Part of a small language model's weights: 5.34M parameters.
MLP neurons of a small language model. Each row is named by its layer, matrix (gate and up: input weights) and neuron, and shows model dimensions 96-159. Each number is 50 + 15 x the weight over its row's rms, rounded and kept within 0 to 99. A neuron's up and down rows have the sign that makes its largest values positive.
Before each neuron's rows, "fires on" lists the tokens most often at its 100 highest values on Wikipedia text that the model never trained on; "fires after" lists the tokens most often just before its 100 highest values on Wikipedia text that the model never trained on. A number after a token or word is its count.

fires on: "m" 13, "pr" 12, "se" 10, "en" 8, "t" 8, " pr" 7
fires after: " A" 23, " the" 23, " The" 15, " m" 6, " O" 5
L7.gate71:52 72 63 55 45 45 62 53 57 36 46 31 53 48 39 24 58 57 25 48 65 51 61 54 66 65 66 62 80 78 28 52 56 59 57 85 61 41 49 51 31 38 58 33 29 48 54 51 61 28 36 35 45 42 50 60 54 66 48 63 56 25 48 82
L7.up71:21 56 25 64 87 35 65 28 42 59 67 43 55 61 42 54 44 49 45 57 35 45 28 63 50 58 46 47 28 59 30 60 61 49 33 42 41 56 41 53 40 46 45 00 10 69 54 89 42 45 45 61 55 42 47 53 33 61 43 41 25 26 51 54

fires on: "if" 19, "at" 11, "iv" 8, "ut" 7, "av" 5, "end" 5
fires after: " d" 35, " D" 10, "D" 5, "us" 4, "ep" 4, "t" 4
L7.gate42:32 42 43 50 36 29 39 73 38 71 56 56 53 63 57 47 34 68 55 34 33 45 50 34 12 21 72 67 55 37 63 52 43 53 56 36 59 47 67 59 93 24 47 25 38 47 41 46 52 30 46 62 22 76 47 37 46 51 57 53 54 72 73 37
L7.up42:24 51 72 51 49 29 61 70 43 53 69 44 56 53 63 61 13 70 49 53 64 46 43 26 45 65 41 36 56 32 55 29 39 59 78 33 25 57 56 38 46 54 40 49 49 42 64 49 38 71 64 39 83 57 60 55 58 62 37 61 72 86 43 42

fires on: "k" 15, " an" 15, "ge" 10, "ent" 9, "ber" 8, "g" 6
fires after: "r" 19, "ar" 17, "in" 15, " on" 6, "un" 6, "l" 5
L2.gate158:23 55 53 82 66 43 51 33 55 24 57 29 66 43 60 63 31 73 55 28 46 44 49 29 51 60 59 64 52 55 34 41 52 44 31 64 55 35 43 51 51 00 54 52 34 57 89 42 65 41 36 58 63 40 46 37 57 41 45 48 32 63 53 47
L2.up158:24 43 42 52 73 48 56 51 41 65 44 44 37 28 79 41 63 50 48 58 90 36 64 71 25 62 35 40 69 36 67 37 53 40 28 50 59 54 47 48 24 20 26 35 39 65 71 33 46 52 47 55 54 58 38 41 42 57 59 11 53 64 70 81

fires on: "k" 23, "ian" 16, "il" 8, "ter" 7, "q" 6, "her" 5
fires after: "v" 25, "g" 12, "ra" 10, " Ind" 9, "c" 7, "in" 7
L2.gate135:35 60 62 36 67 74 57 46 66 55 53 59 40 59 69 43 33 53 55 45 52 51 35 29 79 28 60 67 63 58 85 38 49 32 70 34 70 32 78 74 52 56 65 48 54 67 31 40 40 39 59 44 68 52 52 43 41 38 69 63 84 40 50 50
L2.up135:28 71 69 40 72 78 48 53 31 34 40 35 67 55 48 22 48 44 58 63 48 65 52 38 52 62 57 40 53 60 32 22 36 55 55 37 63 42 51 55 43 30 50 41 56 20 30 61 39 58 57 64 38 38 53 33 15 26 38 27 81 55 75 84

fires on: " he" 64, " He" 16, "e" 12, " his" 7
fires after: "," 45, "." 16, "H" 12
L6.gate274:63 89 42 62 62 55 35 72 27 50 17 68 45 27 25 25 72 75 51 67 55 35 52 37 22 84 52 43 40 51 69 62 47 36 73 67 64 57 44 46 53 54 39 29 65 58 43 62 32 35 13 38 47 60 40 41 56 61 38 49 51 58 42 70
L6.up274:40 58 41 61 65 53 57 42 41 39 70 58 31 60 41 40 41 61 45 40 50 72 50 57 48 43 53 66 59 45 55 35 67 53 51 55 62 58 53 59 09 70 56 65 42 53 43 49 24 56 79 69 52 28 40 45 38 70 71 51 65 50 67 60

fires on: "ed" 49, "il" 19, " Mar" 15, "ar" 8
fires after: " m" 22, " p" 12, " M" 6, "us" 6, "v" 4, "M" 4
L8.gate206:34 44 34 42 27 27 61 53 38 55 26 63 53 33 74 39 51 47 58 60 76 48 64 25 69 67 66 58 74 63 51 69 68 51 48 18 43 26 62 55 53 60 42 50 18 55 28 54 56 55 20 53 79 61 54 42 45 33 55 45 10 46 59 56
L8.up206:67 11 32 54 58 63 50 47 69 75 40 68 53 73 65 42 46 34 53 47 34 39 50 46 40 64 48 61 48 75 33 84 46 68 60 31 34 52 58 49 72 34 44 55 29 31 43 76 62 67 32 43 52 70 79 39 60 64 63 31 78 39 35 18

fires on: "re" 54, "ir" 36, "r" 5
fires after: " the" 24, " A" 23, " a" 23, " The" 11
L3.gate311:41 57 44 60 50 41 66 51 71 51 64 16 78 58 46 61 60 51 60 73 53 58 32 51 44 35 67 34 84 61 72 62 80 72 44 53 66 35 54 73 74 76 48 91 51 73 69 39 38 44 43 31 44 42 44 45 50 41 45 67 42 51 60 56
L3.up311:48 63 43 60 60 43 36 56 62 64 50 66 55 66 33 29 44 27 38 72 34 52 40 32 42 20 57 51 61 61 39 52 51 45 77 75 78 45 51 47 41 41 40 61 57 74 22 51 61 24 66 56 52 45 66 22 92 54 49 53 48 48 34 67

fires on: "ic" 50, "iss" 14, "y" 9, "ph" 6, "an" 5
fires after: "us" 39, " m" 13, " M" 13, "ra" 6, "M" 5, "el" 4
L3.gate17:23 28 54 32 38 53 57 26 67 25 67 45 30 21 54 49 49 48 41 59 91 43 39 50 48 86 58 65 62 59 76 54 44 44 59 47 47 55 54 44 35 41 38 75 17 76 51 43 65 39 47 72 69 58 68 77 67 57 47 64 29 41 30 49
L3.up17:45 48 55 45 74 43 27 46 66 50 51 27 23 28 68 53 45 63 55 59 32 49 54 56 42 58 36 64 43 48 61 73 31 54 67 44 57 66 75 63 70 48 73 79 43 62 48 57 53 64 40 66 67 43 56 11 58 32 53 60 93 56 42 48

fires on: "e" 19, "c" 10, "ed" 9, "il" 8, "ur" 7, "ric" 5
fires after: "ow" 21, "l" 9, "ab" 7, "eat" 7, "f" 6, "our" 5
L6.gate57:43 48 50 59 73 50 16 53 48 58 42 60 43 20 40 48 68 43 41 53 56 43 50 35 66 74 49 60 73 87 58 74 60 30 38 81 66 45 64 41 52 70 34 44 35 58 50 27 43 48 34 35 46 51 52 50 50 12 57 60 57 37 69 39
L6.up57:48 50 44 42 42 30 92 45 56 51 32 23 59 55 30 70 77 61 31 20 20 45 42 53 53 63 37 69 58 13 47 51 43 39 34 45 64 54 56 69 31 67 50 18 50 77 60 43 45 36 56 82 36 62 41 70 68 24 73 60 63 32 34 55

fires on: "3" 21, "2" 15, "0" 10, "8" 9, "5" 8, "7" 7
fires after: "." 93
L3.gate114:59 67 54 61 39 55 40 33 59 58 60 47 60 54 67 56 99 40 30 71 02 65 46 54 27 42 47 56 39 61 60 61 60 39 55 75 20 72 77 34 52 53 45 66 41 42 71 48 52 54 40 36 26 36 60 66 48 57 73 66 47 44 42 31
L3.up114:54 66 43 62 52 54 63 29 64 31 31 64 69 41 66 37 59 67 34 50 28 18 54 57 54 73 44 49 51 59 51 62 45 73 89 15 55 41 49 61 63 61 65 52 46 55 65 71 64 77 47 60 51 62 70 48 43 47 58 80 22 58 55 16

fires on: "ot" 18, "e" 15, "ec" 13, "al" 9, "h" 7
fires after: " t" 45, " T" 34, "T" 7, "o" 6
L6.gate97:66 51 62 67 77 21 30 42 47 55 50 78 52 62 27 21 48 37 47 56 32 73 17 72 44 46 25 58 44 70 53 64 40 61 81 29 63 55 41 50 60 49 47 62 44 47 24 56 63 42 67 49 55 51 69 77 57 59 42 45 73 27 43 57
L6.up97:71 49 67 66 75 50 54 67 50 55 31 30 80 69 76 64 49 25 71 46 20 46 57 55 46 49 14 29 40 76 48 56 63 15 36 46 55 40 57 43 41 76 57 58 60 66 51 61 39 30 38 69 78 50 91 40 35 54 89 51 46 50 50 23

fires on: "==" 20, "al" 14, "a" 14, "===" 6
fires after: "c" 14, "iv" 14, "p" 8, "s" 7, "it" 5, "m" 5
L7.gate474:46 58 50 74 44 38 47 39 44 42 25 21 78 55 52 39 55 45 41 57 49 68 48 47 71 32 45 41 54 46 40 45 60 63 76 57 33 45 76 27 77 53 37 67 51 45 38 64 73 47 13 43 56 24 50 58 43 43 50 18 38 46 24 42
L7.up474:66 62 43 22 52 62 67 32 33 33 29 44 42 35 54 37 52 54 42 67 38 36 45 39 43 39 52 28 38 57 72 53 42 39 45 62 68 35 27 43 33 51 36 44 48 17 46 65 70 36 40 75 53 72 64 56 49 43 45 36 26 44 30 55

fires on: "e" 35, "p" 21, "c" 17, "ro" 4, "th" 4
fires after: " a" 32, " t" 14, " A" 10, " im" 10, " T" 4
L8.gate81:74 55 43 75 48 42 36 31 39 27 52 62 36 44 59 59 48 58 63 62 40 58 59 45 52 47 16 42 54 60 41 58 57 64 50 57 40 66 44 18 45 52 43 62 45 39 40 45 43 60 49 41 76 14 71 62 53 97 50 57 45 41 36 58
L8.up81:62 68 29 62 66 57 21 68 31 55 45 55 62 62 46 40 50 55 47 71 51 47 51 55 61 79 39 81 54 83 36 60 47 35 38 41 47 43 67 40 55 81 43 35 69 59 46 72 60 09 19 56 58 45 33 33 46 28 54 69 55 44 69 76

fires on: "A" 22, " A" 22, "W" 10, "S" 10, "H" 9, "In" 8
fires after: "\n" 78, "." 21
L2.gate473:50 76 29 76 23 39 26 62 43 50 40 36 86 35 52 56 57 57 37 70 54 35 30 58 46 33 16 65 46 52 37 78 65 48 52 41 32 43 70 58 46 35 40 37 47 45 40 57 32 76 26 68 44 42 50 53 35 46 54 48 56 42 56 68
L2.up473:48 23 61 76 49 60 50 47 39 60 55 53 54 46 43 61 45 64 28 53 22 47 32 48 67 61 69 31 34 47 37 64 50 48 65 49 50 34 40 50 41 68 43 40 47 72 36 34 32 61 77 38 46 42 33 52 67 13 41 52 66 39 29 50

fires on: "ass" 23, "ue" 17, "r" 9, "ied" 7, "i" 6, "th" 5
fires after: " cl" 16, "l" 15, " Ch" 9, " Cl" 7, "cl" 7, "h" 6
L5.gate155:36 38 40 52 37 73 44 30 32 33 71 44 51 43 57 52 61 69 32 38 51 76 50 80 62 69 60 65 68 57 35 35 51 35 53 42 73 25 49 64 62 60 55 74 40 38 70 34 41 57 62 70 51 59 68 60 47 61 64 64 56 55 86 66
L5.up155:64 49 34 40 71 32 56 39 26 57 39 64 55 27 61 60 81 52 51 55 63 50 67 65 58 61 14 32 54 58 57 45 59 53 62 45 52 34 36 51 36 57 34 58 83 37 44 61 24 43 18 57 31 34 50 37 35 52 40 36 42 65 47 56

fires on: "4" 17, "6" 14, "5" 14, "7" 12, "9" 11, "8" 7
fires after: "," 30, "4" 10, ":" 8, "5" 7
L10.gate247:31 45 46 49 31 33 68 55 59 35 31 64 50 58 41 55 59 36 45 57 41 43 39 23 72 53 68 64 58 50 81 79 36 68 63 88 45 44 23 40 60 76 47 18 62 48 61 46 37 72 56 16 55 49 44 48 65 53 78 48 65 57 28 31
L10.up247:60 77 48 51 50 39 42 76 72 71 55 54 55 40 32 39 87 71 77 63 68 61 64 39 34 37 47 38 58 62 43 27 38 48 59 38 57 61 66 72 46 61 60 29 47 65 51 48 46 52 41 23 35 59 63 56 38 83 34 43 55 79 12 55

fires on: "od" 16, "ro" 13, "x" 12, "t" 11, "ain" 9, "aj" 8
fires after: " m" 33, "er" 10, " se" 9, "p" 9, " comm" 7
L6.gate73:55 50 19 53 44 52 25 56 71 67 35 36 47 64 55 22 47 48 42 76 29 29 48 49 35 64 62 41 52 46 30 61 60 46 46 62 60 18 69 78 47 38 44 56 09 48 57 31 47 55 56 58 27 66 46 33 52 36 58 75 60 69 55 44
L6.up73:26 26 40 77 45 32 19 71 42 35 65 36 65 47 41 52 27 57 37 43 40 32 58 38 68 33 64 27 46 40 90 49 53 26 46 49 42 48 37 43 44 30 49 61 37 79 29 36 48 43 47 28 50 77 77 43 22 44 61 37 53 59 49 67

fires on: " |" 57, " and" 26, ";" 17
fires after: ")" 85, "," 10
L2.gate74:32 40 50 63 32 52 50 39 50 43 42 44 57 56 67 48 45 40 67 53 60 58 59 43 12 46 41 57 41 77 40 47 37 56 34 50 44 42 72 50 49 79 22 65 55 32 49 61 42 26 39 46 43 65 61 46 39 78 35 58 29 65 53 54
L2.up74:34 55 56 68 41 59 71 22 45 63 36 48 62 39 64 65 59 52 69 45 29 55 39 25 47 41 56 64 52 71 47 48 57 50 66 53 50 41 45 40 79 64 58 47 64 44 53 44 43 56 31 53 52 31 43 64 64 51 50 54 31 40 35 79

fires on: "an" 30, " Jan" 23, "ober" 6, "ember" 6, "eb" 6
fires after: " D" 22, " F" 7, "ct" 6, " on" 6, "8" 5, "D" 5
L7.gate83:38 36 36 56 74 36 35 26 26 50 64 58 41 52 42 52 09 38 52 56 80 37 46 47 54 51 30 31 40 37 27 50 61 40 50 64 69 56 45 51 50 45 67 34 55 77 30 36 45 58 37 63 82 57 39 54 45 24 47 61 55 64 86 49
L7.up83:61 59 50 47 35 57 52 46 48 66 62 37 41 46 57 44 58 48 41 48 83 23 68 65 47 40 72 60 76 42 24 62 69 34 60 32 52 53 48 54 43 14 63 53 14 58 56 55 68 12 65 56 56 44 48 44 29 41 55 57 49 44 16 65

fires on: "i" 37, "e" 19, "ri" 19, "o" 15, "ap" 4
fires after: " J" 15, "en" 10, " G" 10, "l" 9, " p" 7, " P" 7
L10.gate171:28 43 67 66 54 58 55 44 58 32 60 40 48 66 46 52 49 62 62 72 51 65 46 68 62 63 46 22 63 22 47 56 50 23 44 62 47 46 66 78 54 71 68 46 35 55 32 53 35 51 60 79 53 74 21 31 46 68 64 41 71 53 75 36
L10.up171:33 67 51 50 67 76 41 54 26 57 33 68 34 58 67 52 51 44 66 55 46 70 47 53 59 46 48 27 50 28 37 29 59 50 43 25 41 54 73 60 70 43 70 49 46 71 28 70 28 54 56 72 54 51 33 29 44 16 54 53 62 23 13 59

fires on: " bec" 14, "if" 13, "ron" 9, "he" 8, "st" 6, "rit" 6
fires after: " w" 13, " d" 11, " ex" 10, "y" 8, " ch" 7, "et" 4
L7.gate99:41 42 48 59 39 30 41 23 19 70 61 32 35 67 65 64 41 45 29 42 18 51 72 47 65 50 49 52 57 51 41 75 37 28 55 33 61 52 34 41 51 49 29 32 56 53 17 58 32 47 55 50 47 65 49 25 33 48 68 35 28 60 59 64
L7.up99:52 82 63 47 50 55 59 85 45 57 40 44 45 62 37 44 42 72 34 47 44 40 40 31 67 57 32 43 47 46 51 73 49 63 46 34 04 44 61 46 48 59 59 53 48 60 43 25 72 64 77 45 49 45 54 15 54 32 58 44 64 59 73 46

fires on: "ian" 29, "he" 15, "ail" 8, "olog" 8, "ron" 8, "h" 6
fires after: "b" 17, "c" 12, " B" 10, "v" 9, "g" 8, " p" 7
L3.gate6:33 66 51 73 29 74 32 27 69 45 46 47 36 69 59 69 49 31 51 39 43 44 23 29 42 51 61 68 50 20 33 16 42 50 38 47 30 48 66 54 60 43 38 57 63 33 52 31 19 60 52 44 34 44 61 21 40 57 54 74 48 29 62 74
L3.up6:52 61 57 66 44 81 42 60 55 46 32 35 36 56 40 27 43 48 87 70 42 50 47 25 62 44 38 38 65 74 25 46 25 31 47 33 58 41 56 56 49 60 57 35 23 53 52 46 39 55 57 92 58 47 49 40 70 43 25 51 28 67 87 69

fires on: "y" 23, "el" 17, "ary" 13, "ce" 9
fires after: "ount" 22, "ess" 11, "in" 9, "ann" 7, " n" 6, "ich" 5
L2.gate455:72 28 49 37 71 74 27 34 44 30 53 39 55 54 55 40 73 58 67 66 60 91 47 51 57 47 47 56 53 36 58 47 23 20 47 39 76 30 80 66 24 32 39 58 42 41 57 28 70 46 53 57 11 55 52 47 58 70 52 85 40 48 47 58
L2.up455:26 42 23 56 52 84 49 55 33 65 38 49 51 47 47 48 68 47 29 54 44 86 33 24 64 41 50 53 29 55 44 55 70 52 51 32 69 58 51 51 55 55 37 65 29 58 52 72 47 66 32 45 39 24 46 62 50 44 47 71 48 78 43 44

fires on: "s" 45, "ss" 11, "ist" 11, "th" 7
fires after: " as" 27, " A" 16, "ar" 6, "us" 5
L6.gate117:30 51 88 65 26 28 75 48 64 82 61 51 53 41 47 55 58 35 38 75 50 45 49 47 43 44 41 55 85 35 65 82 62 61 74 38 41 38 73 54 67 30 68 62 62 41 47 76 25 42 73 63 18 68 43 41 54 44 56 47 47 49 66 37
L6.up117:44 89 68 63 37 66 75 52 69 48 43 69 28 74 59 44 45 44 35 21 51 69 54 61 55 59 67 58 47 51 59 71 50 78 47 45 29 80 64 31 59 55 38 29 80 52 30 47 57 66 55 48 53 40 31 37 29 62 33 35 44 82 26 75

fires on: "|" 18, "and" 13, "ub" 12, "ark" 9, "art" 8
fires after: "\n" 18, " b" 11, " s" 9, " m" 9, "ar" 5, "m" 5
L10.gate350:49 29 43 48 64 47 73 25 48 82 33 38 90 50 31 38 73 38 49 43 28 28 43 43 34 15 55 57 50 38 40 44 45 76 24 33 33 50 37 52 73 68 51 43 44 69 52 44 59 56 55 67 61 13 55 51 59 49 49 54 43 38 51 34
L10.up350:38 45 60 84 58 35 51 33 45 72 51 53 63 37 55 30 50 29 45 26 64 55 45 29 37 35 74 64 37 62 53 47 43 47 49 53 54 25 75 70 63 28 51 67 68 50 57 73 50 56 62 62 72 38 61 47 46 40 28 66 19 53 49 49

fires on: "im" 24, "at" 18, "c" 17, "is" 11, "ri" 8, "an" 7
fires after: "r" 25, "p" 12, " des" 11, "l" 11, "c" 9
L2.gate509:64 59 26 27 41 69 30 74 55 64 39 57 45 44 70 35 63 64 41 33 71 48 65 37 59 37 73 42 83 48 27 46 55 55 53 36 44 38 53 62 44 72 24 51 51 40 37 45 61 60 16 88 71 44 54 40 46 55 61 27 65 43 85 58
L2.up509:50 15 61 21 23 38 32 57 79 46 24 55 29 20 44 45 64 34 34 39 59 42 56 13 52 78 75 50 56 53 20 07 47 40 46 35 51 50 31 29 34 35 45 58 47 59 42 09 70 61 35 41 55 48 40 28 42 69 68 52 47 64 31 47

fires on: " and" 96
fires after: "," 35, "s" 25, "es" 5, "ers" 4, "ed" 4
L6.gate170:48 54 60 55 43 75 62 29 72 63 43 80 55 58 61 70 53 48 65 44 56 75 67 44 40 39 21 83 50 53 54 55 18 45 45 71 60 57 61 61 73 34 54 77 57 41 67 51 28 51 63 45 59 67 42 86 75 83 34 54 62 47 42 65
L6.up170:61 54 64 62 55 54 63 49 64 73 06 24 67 48 53 36 68 41 63 43 20 58 53 18 47 53 47 69 37 46 61 69 57 62 51 73 62 91 60 45 67 74 54 72 68 47 34 56 34 30 72 24 59 71 38 20 70 66 51 43 29 79 60 29

fires on: "3" 29, "p" 21, "er" 19, "h" 8, "y" 4
fires after: " o" 14, " O" 13, " 19" 13, "ow" 7, " 197" 7, " 199" 7
L2.gate107:58 72 38 44 51 92 30 61 58 65 22 50 62 32 26 18 29 57 56 50 26 40 34 47 52 43 76 94 46 59 57 48 69 35 46 61 38 55 55 22 63 57 46 66 44 78 59 35 59 40 42 30 67 39 57 66 50 56 46 76 66 56 56 61
L2.up107:66 49 26 22 46 41 65 67 50 62 69 50 62 34 62 46 64 23 65 47 43 48 69 41 59 78 37 35 66 63 69 43 57 48 82 70 58 46 48 31 64 58 32 54 43 65 59 67 38 44 23 38 47 18 56 24 52 43 49 65 64 34 45 47

fires on: "ric" 22, "ry" 19, "al" 15, "as" 11, "ri" 8, "e" 8
fires after: "ist" 41, "ount" 16, " are" 14, "ion" 6, " includ" 5
L3.gate205:37 35 46 36 39 41 54 47 44 22 39 34 36 43 53 58 98 47 50 54 56 71 33 36 23 39 50 51 44 52 47 45 31 62 61 58 52 36 15 38 36 80 37 60 40 52 39 60 73 65 80 40 62 61 61 50 81 81 53 62 83 69 48 44
L3.up205:36 35 11 38 60 34 73 50 44 29 36 86 37 44 59 30 48 46 46 41 73 43 61 56 53 48 63 48 43 15 73 58 21 60 57 13 52 33 50 29 67 56 45 43 60 68 39 25 60 70 68 42 59 46 50 58 35 62 32 55 29 42 61 41

fires on: "a" 27, " " 21, "an" 13, "ang" 13, "o" 7, "n" 7
fires after: " ch" 20, " |" 19, " p" 14, " st" 8, "un" 7, " Ch" 5
L6.gate377:60 44 58 70 72 34 50 60 40 30 18 58 56 61 65 24 52 40 15 41 35 57 43 36 56 54 40 46 85 41 45 48 50 32 44 43 56 20 60 48 32 77 81 53 19 48 53 47 39 69 33 71 58 50 33 38 35 43 57 49 24 46 36 72
L6.up377:68 48 49 16 75 41 35 59 72 47 40 69 69 33 41 65 69 78 39 84 50 47 44 46 31 66 76 48 57 49 71 61 46 40 67 83 68 49 62 40 63 53 48 58 50 47 42 36 83 26 58 57 62 40 53 36 46 45 42 49 35 54 53 82

fires on: "ass" 21, "le" 21, "l" 10, "i" 9, "–" 7, "v" 7
fires after: " cl" 16, " a" 11, " f" 10, "ed" 7, "th" 7, "e" 7
L6.gate255:53 27 50 38 42 56 38 71 42 44 50 59 85 49 43 37 77 56 58 52 42 35 54 57 49 74 39 40 48 70 47 61 64 64 42 43 42 60 53 56 44 55 55 32 40 60 61 68 50 29 85 58 62 45 18 22 58 54 29 45 41 73 95 73
L6.up255:53 54 52 80 58 58 78 43 45 41 36 67 23 47 23 53 65 48 44 48 48 54 63 77 49 45 34 21 50 55 34 27 55 45 53 34 39 68 56 58 71 46 45 37 52 56 86 42 55 77 34 28 59 30 65 58 67 49 65 45 67 45 61 66

fires on: "\n" 67, "on" 14, "ron" 9
fires after: " |" 69, "ec" 14, " ch" 7
L10.gate92:51 55 67 42 62 32 63 53 41 39 15 16 67 57 49 56 73 54 57 32 67 59 52 40 70 37 80 57 58 35 35 46 59 56 67 51 31 23 37 43 37 43 43 81 46 73 46 67 68 41 73 51 65 48 48 46 27 46 53 51 45 65 24 67
L10.up92:80 54 68 57 50 50 20 33 36 77 52 53 40 47 72 58 36 60 55 54 37 22 44 40 48 67 40 60 55 82 33 21 30 73 42 45 55 86 44 37 38 67 41 65 38 46 52 49 28 39 57 53 67 64 22 37 37 66 43 75 36 70 28 62

fires on: "0" 19, "00" 17, "9" 13, "oc" 8, "4" 7, "2" 5
fires after: "2" 20, "," 18, "em" 8, "orn" 7, "." 6, "4" 6
L8.gate370:63 60 84 39 22 57 42 22 52 55 50 54 61 60 34 63 85 43 71 51 51 51 57 41 25 59 55 50 47 43 58 60 45 54 68 48 31 23 37 57 48 70 36 40 52 64 50 26 78 29 46 51 49 46 64 42 54 80 38 52 76 54 34 50
L8.up370:41 73 27 56 38 78 47 61 79 24 30 47 66 32 38 34 53 40 66 50 59 66 49 48 44 55 57 82 60 63 37 41 23 46 66 70 57 56 38 62 75 60 59 22 53 56 43 66 31 53 41 54 45 37 78 46 45 55 39 73 75 74 40 38

fires on: "i" 33, "e" 20, "o" 18, "ra" 9, "ne" 5
fires after: " N" 14, " G" 14, " M" 9, " Z" 7, " J" 5, " S" 5
L10.gate28:23 65 53 29 48 35 47 59 57 54 33 70 61 54 52 58 37 76 51 63 33 36 53 61 52 24 06 33 00 46 76 52 52 56 39 50 52 55 63 59 57 79 49 47 76 34 23 37 52 56 42 62 58 42 37 63 87 32 75 38 78 42 48 63
L10.up28:44 35 34 53 64 50 42 58 63 33 51 48 39 60 56 77 42 69 64 69 59 51 49 56 48 36 44 27 39 32 50 40 59 39 34 60 38 69 51 31 76 21 89 34 66 47 33 51 21 36 34 60 55 20 26 35 23 69 68 60 60 29 36 50

fires on: "le" 45, "ass" 23, "re" 10
fires after: " re" 25, " cl" 15, "c" 12, "it" 6, " Re" 5
L8.gate154:59 09 48 38 34 36 24 70 77 47 37 65 59 53 75 55 66 52 33 37 57 48 44 56 52 75 24 21 71 39 53 69 57 43 59 38 75 27 44 52 10 56 39 37 38 58 86 64 69 32 70 50 42 58 21 67 60 60 66 40 18 63 57 46
L8.up154:59 45 20 07 53 67 46 51 59 42 27 49 61 39 63 62 50 51 50 60 47 39 49 68 73 51 36 56 48 40 34 38 44 55 60 52 32 61 56 56 54 52 44 64 70 70 63 58 47 40 35 75 55 29 54 68 60 48 32 49 37 56 85 61

fires on: "re" 26, "ir" 16, "id" 7, "x" 7, "ant" 7, "ult" 5
fires after: " the" 24, "a" 20, " a" 10, "ic" 5, "ch" 4, " The" 4
L9.gate324:49 55 46 45 31 03 56 43 57 38 65 55 67 41 56 42 45 20 28 80 47 71 49 42 63 40 49 35 42 51 99 68 53 54 10 61 66 47 59 48 63 65 47 45 50 66 43 53 45 52 56 68 23 35 54 23 60 39 46 55 49 55 88 85
L9.up324:66 58 36 37 52 54 54 54 46 61 65 55 45 24 17 61 68 25 47 64 46 31 36 56 56 42 47 37 60 42 90 21 42 52 44 56 62 14 29 48 59 76 51 64 64 70 42 24 20 38 47 66 76 24 67 38 58 59 27 60 43 69 37 51

fires on: " m" 63, "m" 6, "am" 5, " first" 4, "and" 4
fires after: " the" 50, " The" 9, "le" 6, " b" 6, " their" 5, "i" 5
L5.gate43:62 62 58 62 50 72 35 59 44 61 52 49 67 56 71 25 40 57 52 38 47 57 38 47 71 52 65 50 36 31 60 55 66 46 38 39 56 56 41 31 54 49 60 61 36 46 85 39 47 49 54 42 30 24 73 99 62 35 59 65 39 41 60 32
L5.up43:51 46 54 72 30 43 58 44 38 58 47 33 81 85 49 63 44 38 43 42 65 27 55 33 45 36 43 61 55 70 46 66 34 52 39 23 54 45 58 68 71 60 61 52 31 55 56 57 30 35 40 40 40 47 38 53 72 41 36 61 67 54 82 25

fires on: " of" 41, "ral" 11, "oun" 10, "el" 7, "i" 6
fires after: "ent" 12, "n" 10, "per" 9, "ity" 7, "on" 6, "en" 6
L5.gate233:70 29 55 48 17 17 35 43 45 57 32 58 38 59 36 69 33 46 63 28 53 77 47 41 37 63 77 36 57 81 54 76 58 69 41 39 62 15 56 61 60 39 41 51 48 60 46 57 53 73 58 67 53 74 19 54 52 79 71 42 55 42 21 82
L5.up233:47 64 65 36 50 82 60 61 58 58 50 80 60 39 50 39 54 29 40 50 60 16 67 68 47 56 48 41 43 60 68 67 73 62 59 34 51 54 66 32 76 53 53 64 33 36 34 43 65 38 46 47 60 38 50 45 37 56 46 46 66 74 71 74

fires on: " as" 29, "3" 14, "7" 7, "ra" 6, "2" 6, "i" 6
fires after: "ell" 18, "uch" 11, "9" 8, "6" 7, "5" 6
L3.gate186:35 51 52 35 54 48 49 57 41 53 52 68 40 53 54 49 37 56 60 27 95 63 41 43 51 66 40 21 66 61 63 53 55 30 42 36 44 49 74 25 38 65 46 57 75 69 39 67 25 73 63 57 64 59 59 52 47 27 59 42 66 58 51 14
L3.up186:24 44 68 33 51 47 51 55 54 65 52 46 55 66 10 65 27 31 67 34 68 81 59 62 60 62 61 50 57 34 39 71 36 37 72 51 41 47 54 26 65 11 34 23 44 69 39 44 44 66 69 77 48 79 61 47 49 61 61 47 62 64 72 61

fires on: "qu" 19, "u" 17, "ver" 13, "he" 12, "id" 10, "is" 7
fires after: " se" 24, " g" 16, " w" 15, " M" 8, " W" 6, "se" 6
L6.gate279:55 86 54 57 28 21 40 56 70 50 50 69 61 70 53 35 41 50 61 41 36 57 46 63 56 57 65 54 34 07 58 85 57 33 39 61 29 64 61 73 40 55 60 38 54 24 57 64 42 52 28 45 45 53 61 26 56 40 72 42 49 72 41 74
L6.up279:48 25 38 36 47 63 66 51 39 50 72 38 48 53 54 56 47 65 42 51 48 68 35 60 57 65 40 33 62 39 50 53 55 49 26 58 29 40 82 65 57 51 51 47 20 40 80 49 52 27 50 37 53 57 43 55 72 47 48 78 55 40 54 20